Weights of a small GPT-style language model, trained from scratch on English Wikipedia: tied embeddings.
MLP neurons of a small language model. Each row is named by its layer, matrix (up: input weights; down: output weights) and neuron, and shows model dimensions 0-159. Each number is 128 + 32 x the weight over its row's rms, rounded and kept within 0 to 255. Numbers have three digits each.
After each neuron's rows, "fires on" lists the tokens most often at its 100 highest values on Wikipedia text that the model never trained on. A number after a token or word is its count.

L6.up302:086144164114130128161136143115187122135090153178139128090128157081150102134147152128156120089118094148140182117119104123101153162136200136119132170129136147159155091102146125107164135124116165112163127169179138109169142115157144137169102137048059162173131131088044139124073130103121110131113135100122092068130130098130107060165088140193072120220137075096101142079145065139125145131132152098136096122155158138081196086124186224168103153168106114133132123144151129162104131092119171
L6.down302:173149129098104121082115130117134151139114154143181117181127188138151140026085162147079166155132138094089161128155118091083114117103133157044103164101131151135110163118181131133096124111111172168151107094123069137109170075164113075134155145113116101095137101104183096112156128163185137136104212173113113170092138154172148108105124135109161113140172122130132108083107109122129129091133143135181103153205168137169157137057122125113170125064169096104048085134109137129157078098128111
fires on: " more" 24, "ly" 10, " less" 8, "eg" 5, "at" 5, " too" 5

L3.up482:122130203104126124125111143125120134133087158187074139150094146078136109119083144128158128073075146186139160192142101118141129084134120105103141151152132158110160083097168073188121096138118110110161117095070109126128132109099136111108115168111075084168173045083138151101136117132134112173114088120170103154153133130161094099118123141136116148156120114153138128070126053099061119182121184114087141179113182126153107103137130191140110188111139199095142117156123056148101042165127110
L3.down482:112095103209179167146121153139154120105101117088162115167160101116075068127159136110150086140077117079091150160156156173180157167119130063088071171130131123170068104133065098135180162089112149169082144091176119111161128133139099107093146172068136098117094133144132131179128128090102136118193132066111180185128088159151159146115153113058130165120108109126076116163142180104124088120117066122173113079087114071159135119171119149123117135171127137164135143109166139122127165130146158
fires on: ")" 86, " record" 6

L3.up325:121101164144080175097169142110116185132150120140159121196147138151151133046140181144154111097149081154104130140145100133052156114189052114117144146108117087127114070103111133140158185175154160106105167153148127126142142127185178134185127135127130134143117081104171131097132124164036099095109079160089125142107138071100152085122103145061127099075114149122100102125154174157082108115194189131160156105104117146183164061102153162125091161139162162111115108095121122096116134112164113
L3.down325:102107131119202103147111130063139132129109109105081160145081111102123049171161114087155164088156161044107131138129088149134161105144124082138146120154135138133099122126100181164146183140169139179111137155170071045116152115077134143110137082140061130152155148103091084157090191184132180141062130120174148091128104133104107126151134135145165123169126125115162096073089132151151119145145136175082137155176129095120191087130135108135126113130133132178053119121072158171090150180119106
fires on: "ni" 23, "ori" 13, "ili" 10, "oli" 7, "gi" 5

L6.up618:083094114146098127181144135077084127132106126104174079105073174106143135165158090130136077132184140153152186134097121088129170138104114153146130135176147072102121127094103157102133068112154181139171071123119137122133127087147102147056169162142111141106159069102094135111139146147134118150140157148089055157077135122080095096114122110188122131170137143181196068124111113154109093092128123175154133218206098130186132077105091110168186104170128097097121136146131156149153142130147123
L6.down618:142094084070119108074074132165102138143192126160110132179055157085136155134128079128149157128111148165186104122111119116118112048125151119131091083139159139151117104138094137113161176098128159090095128125151153106096130135171108153132147172102102150102120168161084126212097204109180162128144170152113096125105140179112102164125128123146108110070099143137162106164131136190111178142152144069167071141116090139143097115189061137117103083200131112075115189090132153126134162130149096
fires on: " 4" 16, " 1" 14, " 3" 13, " 2" 12, " 8" 8, " 10" 7

L4.up158:111088148104117109121175132075108094131108156183159101117117150116131095159144170128145166140146140128206156149108120093130218136112151107156061097091164057174135080107091129139100057121134149144142130124106135165142180161148141133085130154160160141176166049146091128086101139124163122146082182080116130187122134104133151147116147077171134130177120180134139066128093119114124119099105126117179135170173161134170091077112095110133167085161119091075079125051111135123192102115139148
L4.down158:183127076117144107095138107138097154099120129130167220121033065139128156110140109121084115122132107120064123111121153133111093089100147144079168181137171114077080153131176124113128194125145073115120128150110102177148108112155109199169111196144105093160123091111131086082085135143122115102122180122199141150162080150151122164159169124139112193117091183125128157133104111103097134135126119120100126129173107154106066120125118148088134081209117134156181104141171139169143138193139134
fires on: ")" 71, "2" 7, " 3" 6, " 2" 5

L6.up359:152148089170134136132109137132128074083153216140117098154119128132193128142148106140136111104147136176155133126074118098116168098162141114109128155090106078132059143147089130115093157109053183114112135147108131121122156169165087117068157140081111084195190124123049103137111105116136160065182117151146137100104157115087122122123173141154059075178167104117085166149126131160191044120157102122099174128088180128136204160110130142149119162133094142112156115106151091114099165112124127
L6.down359:154092100129140128161120057156101118152077096097132065184100151100124148144081115062158143144042201158088107077169179103091096125097124058115129202151105109163097083139147144166122158097163156148078103102100129067186154133131082211121174114112174101109142135156099155127156145113167139163142147068102129148157180134123078153144145166134148137128122174091188099123116120148103176115105121106109126170171123087127134108112149180105106130171115117149099111122157166109156100116148109
fires on: "\n\n" 31, "–" 22, "ti" 5, "\n" 4

L3.up212:097115124119122162102166144100124146146148124229116076164147130140127134083157188124149151138149094183147104096151105143086168141109165143121100126170137091118147128076085122179111160134144134137165147218059115124157142127077129098129174125122107176143157115072099149141170120101148095137108144157130136178101175095117078087185148120104114089135108148053120149120031100141129178042117148155173120138119137125136094147124165108121068068109157111065123118121147091114094150126182167
L3.down212:142159099111163135146089117123130128097095161108096065118147107105160109156124134130132113113130114114083026098189086161164073116179156108147113085108113159183143120123078096185115131164086134119056126096145075155136124146139136099161112142087121123095128103154089130083198138094127135125121187098176173154203129163151172120160180154095163136126180183136166135129165098114124086128135150162112117144227097132109091154149108184119135157147134121132143053115096118128165152078094081
fires on: "." 34, "ki" 13, "ke" 10, "ai" 8, "!" 6

L4.up480:137106184133103163133125148137159091082126114085165149150170146067127119103103100177152126138144135096107121116122120120118117097133124074079057145149103157128080100071150110255124132141168144131188134142138156066129124108156119170077136098117104141155134129140140147076119166104099124118151098142129166120096169128124081112196085065151101152134096081063128138149165132077144143141138098147122188090150140135163177081111176159125156132156142182146139133162145078040128188134107171
L4.down480:070142137183140109114160121147185101051133133142119154154104094113152114078097041144119152202125151136119140085164115140174155131122069180098144154106124099156153165134129109103127143092104116123170149165102150186081139124094126155106141109099130132152158134161135180107157112144167154131091166069146081147119105133086145116163165156104120141122092154118079160116090098107112055123069140084113144042146086141100104100188133140183203133181188129151110071132126159147188110132103108
fires on: " (" 49, " •" 7, "\n " 5, " Dist" 4